python train.py --n_layer=19 --norm_place="pre" --qk_norm=false --attn_scale=0.177 --parallel_block=false --init_std_o=0.0
MLP neurons of a small language model. Each row is named by its layer, matrix (gate and up: input weights) and neuron, and shows model dimensions 80-175. Each number is 500 + 40 x the weight over its row's rms, rounded and kept within 0 to 999. Numbers have three digits each. A neuron's up and down rows have the sign that makes its largest values positive.
A block is one neuron, or neurons of one layer that tend to fire together. Before each block is what it responds to, as a language model described it from the Wikipedia text at the highest values.

Passive auxiliary verbs. Mainly was/were/is/been right after a noun-phrase subject, beginning a passive such as were made, was awarded, were added; sometimes = or ; separators.
L16.gate268:516517500503522525522550513559458580446491502558439502437526463460413553520477498524475542496497460442398495408425461464497507557546490516540461439410505506496521528622494545478555491510518500527539544536489504488527546529497491469486529475513526479431544495514539534587519445509577486502
L16.up268:464459538484497518521461446508402527476443450584532414498458480482538560442482574466523500477447473491459523504456428523475482502493490459470456475524461598493522507460424535443447474548561530473495430525503493496511477489481476516470543497549517539384488496494506524550491518547552540543
L16.gate329:537498518536454493493478513558476471507514489482493549550496603561532513526452499468464536516447386476434527478515444468509489486477537532547486499474483564416523577411463444518518490525524534472499430468470525478490475435517561565526461514489516499477504459505482565390597444542479450525
L16.up329:540455496497523493539561470436481519536394463456517460496461472466463489501475497536602441516454529534608465483450522427458579502474490471536539507483529562484490434569464525478495482564502548487447532495468472477508493476444528572556546521478492536458583542559533462531509471566523510514
L16.gate596:470428490595473513457495489506469543479559422473477510408422464502462570518455475518503545534390449552532561563493501424462530507513504497495500494485527524467453500469420440500506435537503540517486541429540460461588461437510500459508515502443506561442516486505533470501461479513505481504
L16.up596:550470559522472553574515445507517477532523538528554496448465466474464549576468438437557472517512454533445549451493377430506430504466489501540511503493588468468475509480462561505447538527464473475442528525560544472519556428479591516542491550463515503426525423500513482543518534547513487492
L16.gate748:533556509540494454535521463529467535536525510567529524496516522515453482474487544442496491484515404481522520493498428477527507539483524465483482482399607579523445528525451564584521526489529530438550505501488580519403489397498539609489476580510512460495521512453480527556472475568512497509
L16.up748:523475557485465508502532466525455594473463457505515466514410476445498465450549523409495481474496463488486569525457477440479493543422454487475486433435499541495404524542497516450531481556538503490510503467504541535486517524469504543446419546516482496529572541410478532582552494478525505557

Verb inflection endings. Inflectional suffixes completing transitive verbs split from their stems, such as maintain-s, enabl-ing, shift-ed, usually before an object.
L8.gate370:591481507493463426502546514476498506441549514487535504499510507439535549538517583520444485475522496482480588486522476488496524519504491557465538490492462505415550558479487528480538473476478499518477512508514441479492523516506497488420449528449554634559449494475489429421502506540550518553
L8.up370:458492517463464444590467523561491531543553484452457464520495499447496446484462521600446517555503474490455429551493455485564504518511452513506483426459536482486483521515456637497522477505548456473486551481496500489487477482516526535451508542493603480576459473568443515446525430560559488473
L8.gate527:545551491493518400498470563565532522497538506448505438496558534412509482484525573579491519503469505452546543516540456497477466554448529496477503492506557532520500498482458556464536486548494498514459453458536515529508538537510563538464563426511589494574560500520539475498479449506519479495
L8.up527:521535507516471541483501506487533513543509469479438502479546497514517499528496461481456523418551533466463520423448509477516574524511400480415425439529472485416520492484495525534431473548584532535525499579514511507532466502500501470458544548447519531577426537422494544418481485468486525493

Mid-sentence clause-break punctuation. Commas, semicolons and colons that close a full clause mid-sentence, often right after a verb or conjunction (said, that, and), before an aside or new clause.
L12.gate31:477511532454492500483588540386453491498514448436446558499506535517502551479487497460488487461549423530473528505517492446471469432535498506559486507517556559530484501555473578489539447492529524561489504510531500469511481512467530511506489500427516525469545559494462448482532494489463550538
L12.up31:519505559515450505457487464506503482496509538529610516512500547449516541566446564530489401494499498559549516491492503417525507502499481517514401529522517517472523532575506480562501451479478491446463433466568521540469439510544495490550492466554524548547500542444494539419467491473555465550
L12.gate372:475500545508474457602484519528460466488470472548480439464486561559550491411563463530494496484464542435478463469506548469470509551533444515517463518400502530457500510528526537517587534460516489531519562452519486484441496473549547528501477503477579531505532465471501550439547533509496482531
L12.up372:519477492496541512520419523461453531507407460565497526466497532527501501528465509619510457459538522533537446544502503461475484434459428478530503425508488542475556473513529503529479509422515503482513522458536487460523461503525492546532491496493608437513502587511541556586504482485479511515
L12.gate492:461422520502474500501472483557428470596469488504510436512480593422492553453402490456496519534503513528507531482490526527460515532505499449525471528412529513499493537578465509549509472475463456516471510443558602506466454490526527492593487487480554578485486534504572514559504530551505512549
L12.up492:474457581542454523466535467516539418550530578626561455577547446482527491522457526550490502467434521473531484507444364460537516546414500504472477524524512536512486486499478499473511491531471562449568402451450514535496484455543470556529493470503520467518490530505463505509473520541483460483
L12.gate563:534490462487487489524537495497463489475447429549541531488558511564527452466502574477551559494515500508524605551561488463460450475559380476522506480477498523490494523505550549582645461518487538494551492431481471538493548529555566528479487508501476506477488548498558488448490503557466529462
L12.up563:467434488489509540498513515485548459438524464455397578552431482427461464494538451543559466421548504505521542566528531523447532526535458447509512536458585530469482537492565516535561510526531527464535547494481471505441486564522506465489560497471489527393493533436468513507510536513466487488
L12.gate653:473498491557464460505524555522466497484471465535413519402528491517458513437495539513526464481515484530457487554520528473466539458455450428428444533436518491463452500515533452565533482464484499458492495577512477602442497484541506464485545542526533535477492498429548526540548531602460549526
L12.up653:523444494525443527457442573489452459407501442455414482491499461437501512470598472511524547460565438541548548427569503474483579455541486501485481494501467521516548489513486453508530516459443486481531518615471538453482474509519485521497507489546539450487482576477588442489508518474460531519
L12.gate688:480536500527439490462518450497546450512552522550488566507532496457473504527583563510497508439556513521509478506545520507495514510437469413506584443436496490497447528528414571535492422466521525511424482469576556540513441504540473479501459492449464483509451522517522486519432521512518442512
L12.up688:492566605494504481485526516551550463491479543538506555468469465504523492379466498539508550514518522475486542498516513501452490470560553527549484563535481537485437480596478462502515564434508564456574528541481571449471462531539523528513414457467547478501467485451542478511555532522503455461
L12.gate862:461476553504493593426457542466451545516554476531511469508521535497455530503452551478464518512489478530532551458552514507499493480503425470491505529488496525485524506530569460477407457555451489522513504518471578454497438525481583395517462489508482464465534566472587534552456526553495532462
L12.up862:579519460526456562459477498487518472584482438472543588527416509481441509498459566462502494507497490544513555528500554469490496495542494458460459529517533520545438475485554518571532483524445474467541464446474495496483391482512517468480437489569531528547469532437486432552420442521495485397
L12.gate950:474515492522483449532462518488535535566556519465471526500461519481485477427525478500556524531453487472514507506510513493557467447531477473506433480461540488521437487507464508575481473519463484460491412561538556459480468543504473537538419492496543514553442556469475450514490408488534439432
L12.up950:419503454503437591532478482458517542524529531568452491478478560480506452443488523463510521489463545484559515560496547538460375483497454424453454479507435575486480499543506528510495512465525515545473485441511477518472533528482559452508444560435503493447500588490471485591468466518525528535

Main verb after subject. Finite verbs (or their final word piece) right after a subject in prose, e.g. purchased, created, played, vowed; also table-row breaks and cells.
L16.gate610:476519620463512474522565569484584484444450453539560436469515511514543450412450534479466486447479443583502492482492498443474541439513453475551548482477509592484536561505494582458449498432502499445420522531476483453465545481518473498452529542487475507518489491478488428489516476462472498500
L16.up610:450559481514537467476494431456517507452487430467441578577475540475404503512532443448441511558468508593519459557491574535469454538567477485429470470505439496527520497514542502556548507494487440537550534447480491606596521517521590474533533454492520468486487527494510454482439495523510432456
L16.gate615:516489474570477498479550519495473455538494535532413544474572520497510484528560580465573427521560469492518511537457521489543479483536497515443473504504504497509509520492465472520565456548491413492499520517485476525506527420537505504516432565508515477555456440529455481414569508433470510434
L16.up615:511544459467459526501451432477528498447486464523457493453530499527530547531517528475531495453465494549520450481447458533469423511460484546492504551477512484515528485549512488521506534500472467409432508442497550543468463524543486496533469486526522476480530434435493485503472537529499443505
L16.gate667:610455520431456468590461520476556523526614523575594446429491512488440453450551490513572503476493508432493484512466569538517510435490497526480568486506504523504464531502489490486471517540478487518578512542506443509472550488512569476462409473514500482461481565513466440446517536483499469520
L16.up667:468417550465507482478546492499467478539585409473553514491445531466439482427467555502534503549500435457466523533543491533416469496518469456474487473544518517468392483573525560517553545515542445480470553472553516525509462523520498521442536448504515500537515496466469524440422483523463499473
L16.gate917:536465557451469501511509479456464462543553531502475496452484507490589481476466570468472501516453427506547417494469461504502533456517421507499498473499530456472557548498490476473480484589508538431498487462464472456435531485570545424456505565504513468546457478448525510482538490470494521518
L16.up917:540590481486451479548474476493549528471553508433498499442504487489532487479453606514543432511438440462552479530516499540600487572508515493475510497467465520479535513445521571547549497557569492421555524498594467443517494400530503531518495554529501492533479559481458523416430493485551510488

Predictable word completions. Word-final pieces that complete an obvious word or compound, such as old in eighteen-year-old, -t in biggest/largest, -ly, -al, -ual, and of after series/range.
L8.gate322:518468562520583519511479455564473515492549539510527566442535508520532556482495481508503515416479495499515485535472463552507537517540508467578468509449548552490468506499475526545526477520441566476415508471472476466505480486534572467492430461499557460456476450485469547505408471531531399530
L8.up322:495503486481461551510522498450501541517474547445448493487485446490506466438533529478439485501492540489538418445569497470501529496382506525419548473538536504561494542485483540504479477504513475540486495436449533424517492512549436479491527472522429558538554484553554449438515558483502511463
L8.gate937:506522497457462412536525557541494536502554487455484480448487518528473512544491474436607500493439536498487561482539482492509545560517492444500520510469498509487443582531359448479487475505512536499498493447425585495510521538509508398456519511447528462520537418504507547462447520578497406492
L8.up937:531459503505473465526570453484493468555507507508541533499513506452551492525458504447473521447456483477441472437546506451491491539466520461444532567489549470483500469496530531572451493443487496514426474536502511542448500582478441570417497431569488417385568545506485462446507408499496490407

Punctuation after noun phrases. Commas, and sometimes parentheses, semicolons, table pipes or line breaks, right after a noun phrase ends, usually a plural in a list: games, weapons, scientists.
L8.gate64:552459571509511514477464487512435474598514489540496451462486513503525517489495559589490446464467496472534551506472388457479516476504548500496482512457501537431529518522532482553602506559471458477506473524577553530436471441504531523465431489463547512502479573531493559529462507550548541516
L8.up64:508469564492510494527464475470489526428451466505508517472505587479421474570487476541531484511502507435482508453434482502509535591540491515514458409430473482479554477561524454446531457550476502522513546509506553544459498482463468482530515546467484571571492549547452473503451502540504502478
L8.gate99:486523528425536468487498536494460578507520527549502524550523478497532494504521488527427464488502440523542551438526511584442467501470514516557515507519528539536407459623512486507438499553488469484459456480592535524532488463475541535519428527474480497448482524529486468549503441486555504539
L8.up99:509495502453496520458513576505537491517521535505480552478602456413498477540554546514543486503497477478476572475514527543545510568527456443552499494422540534516419510484504525506487479484472456502417487519554640546533526507449499467537475503481539492540498497481455547502465497485520526535

Table separator hyphens. Hyphens inside Markdown table divider rows (|---|---|) under header rows; weakly, first pieces of split words like co(ol), de(adly), opp(ortunity).
L16.gate269:447538497470462427549498503469516474508490504502453472392528521548467552537496469498466486478506470496505495534510483447572452543535512477429474485457533522489517540571547537431488417509480561497533501549417553409498438464573516492466477486541491487457497537580452450514464471493481529461
L16.up269:490479525502498434551532540498502543507449429511517489564454512452444515521483469434497551517475446463495494466518528553539585505632439536445524497467480534539477510499465553569577405497469550501422469550452473540469512449497553506490472525469491484550532521527473444462479535519563570485
L16.gate323:501497456525470460529489572470496574451552445425501523446491530514529501513505486492491437495567508517492487481525496473504399584432486511470518532489450619418495487486570451513474480465498545478487451525482565472531527558527475484474555559546516525489417476426479512534575589445489550454
L16.up323:487513566474417491547469512471393422515524521466469401500503433507507527485507496449464452575438472482606498576500533527580517524492450523461521486458516544445472551464559423548581517507550497491480495474493485487501503506517556450500461517527517487520431498467432502482516471408472515458
L16.gate325:529463504408537550514472423447450513549477491510473474442524561559518497497461513469518443496411543507602536522474517507517442534479506503441510470418523540561420563397485532442478553470516488513458442523502474589527462530535489493491490517530581526453513481484476435621563545427500453489
L16.up325:500431471494485550531515437522493523485508506505462467483532500583520535521496544567542594516534450554543507463538498550468482627409502496492517450516558578530495516490559512501476518538593458503534480503473470533496552489528489509492551478531518514497449507519508594574494513496499426591
L16.gate578:574450556471460486533482525515528513469517455555452500530509515575493482457495479518552528469501492541470499481506471479514500548490424454563492506437505519526480497475514502506546433571498529528535494438516510454611549547591560538477443525536498455501482491492511385472515475518531412481
L16.up578:561515448530511449517589534483515477522442479541531471497501507552506554563520552468484550491481479472560469577517547421523451527533463492541480535527478504505515523515520482497434529475510458485485522503461495545475464513431419496492456431506458463450503550528528492518531541462512494434

Verb completion tokens. Final pieces that complete a verb split into sub-words, such as -ed, -ing, -ate, -es, -ce, in narrative or descriptive prose (activ-ated, automa-te, threat-ens).
L12.gate4:520494473480507457596507500428509495511541474450459521454509430457524485536468565512420484501499475480469530413524466493443458517458555512540550433487537453414444518542494548474529460506429443492498478472502449480477485500543502473455467470535482534498506555554506504500488533459526529460
L12.up4:487514547507468417518490489465490481494519513508569509559468440419526415527471520485507469518514425508488540502484479481509498547489591529431559550536454493513463558489519538505469510400561539495434521473529436475533492443561554481446535551451513444551482491504501489439543501468509490533
L12.gate39:534447543466472547535513459505478498522557472480492508492518557477509539521438570570565557526461462536617493515519567545482541461530542451563482529407478462466504502518546565497521568479487479439532547451565447564508494479492475467505481480621495505534457467453537546470591459481472512519
L12.up39:532463519585473445531564465583546510422447482512483467466539459446512463491499529520490448450475444523473488496460512453501488526514479530544507472482405501569506520500470553489487530540562530506467523547507477543489540499531533516481560456513550546587470519464607512456574506476535607445
L12.gate385:531539544452587465590481522464508506561545457509525493458483527486506547518501485445527495523477503499544497550500539563498519497487528549518453500463482477468493475525461582529524547511505516544433524533486501486473458504570432485451545542530540464534467559502433506540408421561520570527
L12.up385:505427523590493493506509496506523485487521467476521525513479503493521563409551511488566542454475496500533524522498430501516490540521419515564459498426469471455507464455535429517537580524484493491473521490519529465522453505549541553478515536529548498522485464593486525509553542515425535547
L12.gate436:527505564533502463556441511488497462547588527409520486475428533482457536506540450435489521452412564524503438416516460499482486538504504526496504440522451515475485521506537515457451432505442529450452484524461474558498569577550609509518451459557561521478470485488553528476451424522464478562
L12.up436:540473542557563469491568536527449466450564541502491541506489515510584516468513541457541525437514469491522574498486452594545564498411525574469430627542513497491485516484581459510530516471494521524460450498478444496480474523573501506499441473562476506463517474531485494536423534489613445494
L12.gate837:497523555512492427559454555538461552485530512493532502435563544498488497502512520556468538534496512434545501520523470532557474525443441486513484571450520491483521530525431518530474492573543512488505488442535496474465510591550523444423498506499524510577474468517452546426458511484465520564
L12.up837:451557483478479496607519463489497594501559467478446480500485488500497475480568551476469425525549439515552464492476481472558525469486477541471439416385507509551453487492552559522479477500551459438527517566542512483459466585513473513461504508559499465507443478521513552455462453472527497522
L12.gate911:525439552539488490589579506523541487476512456474501481491508532473442544445469548527563494485526452431543539461487565525504466601506465507519541514512515472520422506491416507488470450561497525471508554513526455457504372510463513518437552507548474435527481561501486444481536464508440478496
L12.up911:497484522469464481519521465470504539494440458484455431441493472482527501429485534452487503391452546505466520543472466538463473499513571521438497500492488439538494440538520484501501498532514463483449490526590502547557485474525425488560471570518513498552535509490560486490493487419483517441
L12.gate967:519461567541509449519488534561524518500509468447528471517520487495546472455516478445555539472476572513489528479447496442540496524455460557465440467500527560443457537585510576451470462546476514485486527460581506467525521500479587531446484444464560487491476527557493493498449460460535516532
L12.up967:542459486485484540544451521484478476525536503513515466506505407523583552479535550438483447477484509542580430444447480510440560461498477592518487449503399537510390458515451508444466534514497480464497561524502482465524557428544462454527487444511503566573482495453550495504461532548494503498
L12.gate978:512505544586487489559498463413459582468490550448477553505530470522492496528490477570545526531457427466494486456476500489506485509470559556477496473517505515488473514484535511447441478597543502508531457499548550546579462448546438494481497488505517448477521445522495532453481477498477533520
L12.up978:454456514505510468450455525538521557516532473431478504507504491503481529500517525468491446515472541495461533502483533540460427522405490506513476520435501443567481517507502546520489541441490494523510609521463471556494448560495538455486468510504472479535505474516539524537551508520486607589

Markdown table hyphens. Hyphens inside markdown table separator rows (|---|---|) under header rows, plus line-initial list-bullet hyphens in Cast or other lists.
L8.gate394:543520551411471509472497456469484468540435483487488537439463465488558506566453492495535484487482458508497492534610528422478465412520451485501443518459462561427517498444470476489561468568515429453524493458428552515487449537479534504526499383502502428526471575465507551492501468477566511439
L8.up394:512490544496539563490518532482447507482482441546468525433529463582465559502447545495551503470466471498492590466411534501530526580522497508585521526498426545486529489533606449485499532456521531499461508501518530472559515457495567461530446529509498501492506479459514436467495486470443535503
L8.gate431:572564560482468505559493573498457501552514480499516471483465521546476465509453502482536475528429475441438535503510484532513486510489456488498480474485452516460413576468484457470477504521563537497516465484448561471503524492508580456477528492538551571574447518490550541530524574535524529477
L8.up431:540511510503404515458509564532460450486454487552516541480547508460473456598502518525526522499516522489497515536497563460458468493450560511475485594540508469479463490429485477471460521450471598508497467550459417526522484471490475474500464441560594446468472470463487528550543467556494577461

Table separator dashes. Dash tokens inside markdown table separator rows (|---|---|) after headers like Score or Record, mostly in the fifth or sixth column; also word fragments mid-word such as fibr-ous, laugh-able, quick-er.
L16.gate110:460464570533498505504509508456502508547485511497487496484479480501442516442452496501500497432467526504541548452533534561471442406440480488442482432476538475458461488496535462516488463516526517488524488505456483487568498428513537424492545518477525482506487532521556379520524520501442438458
L16.up110:424488466483470533609447528485575494522515542468468476492510499530457520459531498490482484401468468536516458582501516514504510579480448472402474463482520533543499478476545456467475534465473491480517566413473469528490472454483505523520466536557509409467468462496505498518433436474489443489
L16.gate175:488499524439482443539540504511539530574478495549531509559490492500501597512450584497544546469458565477455537550414489485518453459566572490531489464515478498485516508430455492514504477483548515439511479485572471612515472576497554495437480509535547472477484552528510429460436459568573501487
L16.up175:468522501499486485523500470486460434510476511514464497513471451514467515527436485384505507531494552497528499574516515494477418527558483502439412561574476532524499512495585572484533509479444519461451554453464586531496525526511474421445465500507511417474541449474547480536512520553494509526
L16.gate265:525543513454393452536523472549571413511511496526478498525474475524471574452569527440493589517497453483495486460546555488453454502535501466514542525559483462470519504549524487504499479598520493500556512466487509523510468441459496447563507540535585484506428509544478412518525423531520423533
L16.up265:488503487508457432493470506601504517474470467452447553462567509511477484440487495491536546451494547530545579523445502519504484516556508470551455509474526582484588479475510470477485519548546518526525477444522432514543518487492477518508403509487483454535493477520484524476483575529491512447
L16.gate373:541489489419499503562515511507489405526445582519435451534507550447463482460455473456567454452504564567528563591509493441503504433498473479468527526461540492529515477518493487539496496534576473457556503445504554578486455505483432476559466482477464518527545478540495514507508461500531509510
L16.up373:559512486485472501512527556457517454505562412555511464517470535512518527555511490483532543496493489483460527509525476447504453547473528484459549524480523531516528488466470470541537468489479485532414532522416508515541437483595505512502440513557530444521509463509567427545555482478509467505

Word-completing suffix pieces. Final subword pieces that complete a multi-token adjective or participle, mostly predicative or modifying, e.g. conspicuo-us, dyn-amic, comfort-able, real-istic.
L12.gate5:451489550454479443543533479507475525531514462467473507530499555480443519462477513541469454495517498549507516498541468504450524511466561500477472555458526576491466588476530505460454435581445555470451521480505585543453486437545592474588469515500559434417487473471521479526468458536448519511
L12.up5:618518519502507506476571454471563488473539481516493515477453509490460542424468471467479444490570481490508546512501499514528489475535499508509451504438492503495472490544548484483511535584507563454452500492561466528469559491527483442434462472485473449452439514468436537415469567458438377470
L12.gate15:530573566483502433581559508501485495488550484531464504522491497469480563503542481574524565462549454523466481477538425399486473496496508475490494539525386486484519541536498518537488558494476550581510517427540436464504469552534502477528435445525525462508511501523528518498450478473523502518
L12.up15:455461537519500466550494490547487454548512533473564470446507483497460420473456527478519426436521482576500485540489445491538500464497529458488465494538546570523438474538479449542474443498497539533501472452530539495553508537465536491490506538494545496488556470429529572532410479533418441475
L12.gate314:495496565578542500541487469522499527497445567441499527493486531530557430490482551534539562497505487484509516493547475463540541448514512463441462423522497519537545513458481516504471497497505540483453489551498535500561486489437494472454409498503605509505445444487548499439457521475481502535
L12.up314:453475541493515425459474582555504424514552504491465457530543526470518457484442530516475523516577558465515514555581486467590509456460499471411496520501492477546467521511508448489506561472507505502477480439545472482534517443413463481475443543538518489461495495494490498449411465532464447485
L12.gate367:515466539462530382573475454544471447459498443523448417510548561512515519482493507470515587422440503483467495526550468447543486500531504553480499506471452462437480476517447544503459376547435517507519528541490485530456512532490547517512501502496454507475477521498469479479454465390490519495
L12.up367:500472568517565493513461472438507475517594477519484441510481590471464432414466479546534530468490421551449500505530496509503558452429563484468479536472534515509497565469520492445493501497518547483496529502584467523458454535508464519443512548478533402525468513512523498520570440500462437550
L12.gate510:455481536491409368483518566504477448524524553531477495531456495554511504507511521484529505522530485510465455453503473509478477511453513486490439460501496541518506548498479487507503508564526528532508545565434518441481564539543565489495481443486547462559459453517527496474486495539590444533
L12.up510:484475495486504451538460464486491586534585479499462588450509547470547450436484553524526527480491528566589508547583558525523553415547463516516432490473551506506550483561503499501474486439467538504435482554550464510468523441523484442505481478464507511515556415483496500453447564502433559615
L12.gate566:505463570546461520495539501495512534455550521468494486561509582508425483498456474506526527457463459501517520500509525481601494520473538504465459526526482465475490564528532480462440405524461563510417535530454551553479501459495438385421475405526452451531506506578533493439455514491541523522
L12.up566:493528503519504520511515537523524503574498467404516495500437469538462524516518500452472516460478476589531470532559474440495454487512441540450534467499438504477508506526517466480467525577485555448509540451490573553560491487573446417502506485547534487537482544488534438465460500555483462440
L12.gate628:503498561544515509515542497567402475503505492525507471561489505471518492455459541505460505491502527476526491483478454496531485486448473478551519400437515499456454524581451517502531529491486529476418531474576476488498519526579476533461425467545503486467543489571427470480442510496581506538
L12.up628:513574549420510492521543505492521438524472486545502479450482521553532527480491480454518529495469545512579502488515505487515588502531480601492536559412415462428487520527504533434439531537444512515534565499483510482558471484562537532501484441573478494472550490477563523531489500478525418448
L12.gate731:553483586514482563495439488456593463481501517461547448418508538550502487484436532548454464479498437497507518553552496487517485442534528509454477497487518522484491515454505415498476446603451561483514497422575481535531422501525609502505448438525541551494445486444523474480413524507499535428
L12.up731:521491552411499508598515543570489510519454519567446443514501478504523461486493498545503543502565493481533518580516515531475575511509578514511435539449556489503474478549540553415526492462443502501539482573496518478486498425498554500551486506442575447501541562476524461441539479483529503488

Markdown table separator dashes. The dash tokens in markdown table header separator rows (|---|---) after header rows in sports, election and chart tables; weaker on "History" section headings.
L12.gate116:553478499482492554527478490496537421515436548493544518504503506477486460503527554449459427487507470508492473471438519474550477496464533540452487535439425452464495549437516481490504513539511496546480486519506628494532421559515526449488450538619492551487547451504509449498501526454444482534
L12.up116:477475526472489473460519521497581520540534488456478482522504561462495537616449470542536539424455519528560495476536486521539520456483546509562435453471504522447537521521472457517399398504516510538478461572525541436511390544483488473472526508511515539525438544479493501532593455456514512481
L12.gate125:541531511491549534475494551461518411539573522499518530502563477566520427499502535501484474496518482543506396494533488421532532518543537406539453480489412487401492555434542507487559480561513513508493522507462501457475521523521557523538525507537509443568511495444536560503445514462489499502
L12.up125:559494502447467494487492531392509518472509522450570531479519549516540500525512498495493508531478480514472514509446540547504519503507528491467522454516521518540519514532543515504489480476439558458466550448467448435444447495477537520488449424515482495501453534515564473484481511450476479511
L12.gate138:533489529483496549533459608462486473549462514518505452522492556578545471517528520494524441481561457534562398506542532522570567496471482509600511523530481557504501541479466429430525450530567551563450496513546570519552509426526579480538483510569571512515527491442525437480499513490451583466
L12.up138:483456481443513477499433473534493553588508547534494513395565458445450532594525539470595462541496494492505523515573488449462525504471476490480510483512535537580494480453491490457488407527474450536480526500485468427529524521530455466479524502507484503443421543497500499476522535462494544535
L12.gate172:483501524430462492482501545496511462568488495526471509420494489536529529478465516441570555489454489501451558497471509458479457553550508489463494512402437582478499486468442508510485496406538453488558471465501469473450417539553551466464423534550508429521447545445487450488550523477522531450
L12.up172:483489527441451560508523503504458426533466485518522496498545523458513587483460509472410504459478514496540484491519496438502516487531526501518456531469499524473475554502522520535486446481511513523545586555541475531475596519535496510442521540558461541418507506450533513445512534489483524449
L12.gate578:533492508442475542423473526413444495493497550479514483464419526475456553521450533538475463552451478505401438559511467419474472486518482482437499522526491499490535542476479514500465438541443457526471545585458509507432460511573596399463504461496541532567451455487522536518520539418497534496
L12.up578:493498480465591539492430476542532481536441463432514517397461455498533412526491518509550461488487506401527432488530507504534485484480532490474453446418505502538479486498486454468465498445492542480542441554459522406443461487550466541482487436538490414439470505492444527530459486504504588386
L12.gate643:487506507511453522483491488467500570572526449460494472485602558516535560520439487548469464530446536500479473445503496457516448516469469516446483473404540559462493524493463478492530377556520470531476503505513456475523521460533609476527503486557581597476464503538534503434499500502583467530
L12.up643:418498551529456405499524486534510502555517496496471499479490486497467472495547557525402541521569486520449484498517524467486469518421481499463498486551508454499539551556494514497524518497577564536561496561557526506529509496497505500471472484516514450449504496546543404449395470513507501467
L12.gate696:545458529525465475450548502483542511538553504591509448426464473532540530521518484473526476469480514461494475535532544533561511536569355453524488561467527469528480516443492563475485447422519531506530501531509522470451500516463550460515549474564548494535465514478471454569486481514467438544
L12.up696:483456530476430517498464588485508547474503461465518484425483470499483562493512480579431435450502532545489524497449450534454510521478451540424534503465455576537481468433545562462467455520407477481490433513511457486520516424496500478468473538480441464462494527448499448542561489535490491514
L12.gate1022:564438530470453553471481532455544497486442559497520477468530512436440551580462522515505473481454485492483490506542535457565538520472516527498479459506469537503449510519484549387496437499506474499576459457432580503445564458586489508421541487484535518455491548516557574464476501440483524484
L12.up1022:502439399479461524460478510507532511539490475601474468504538463546489544524549507497466522465593463446504470471485501521570540470478526447455468535513513461551454543459560573493551535571579494559472463508464523497493537482423529488483501449490461438568443526550528549478411464467548491444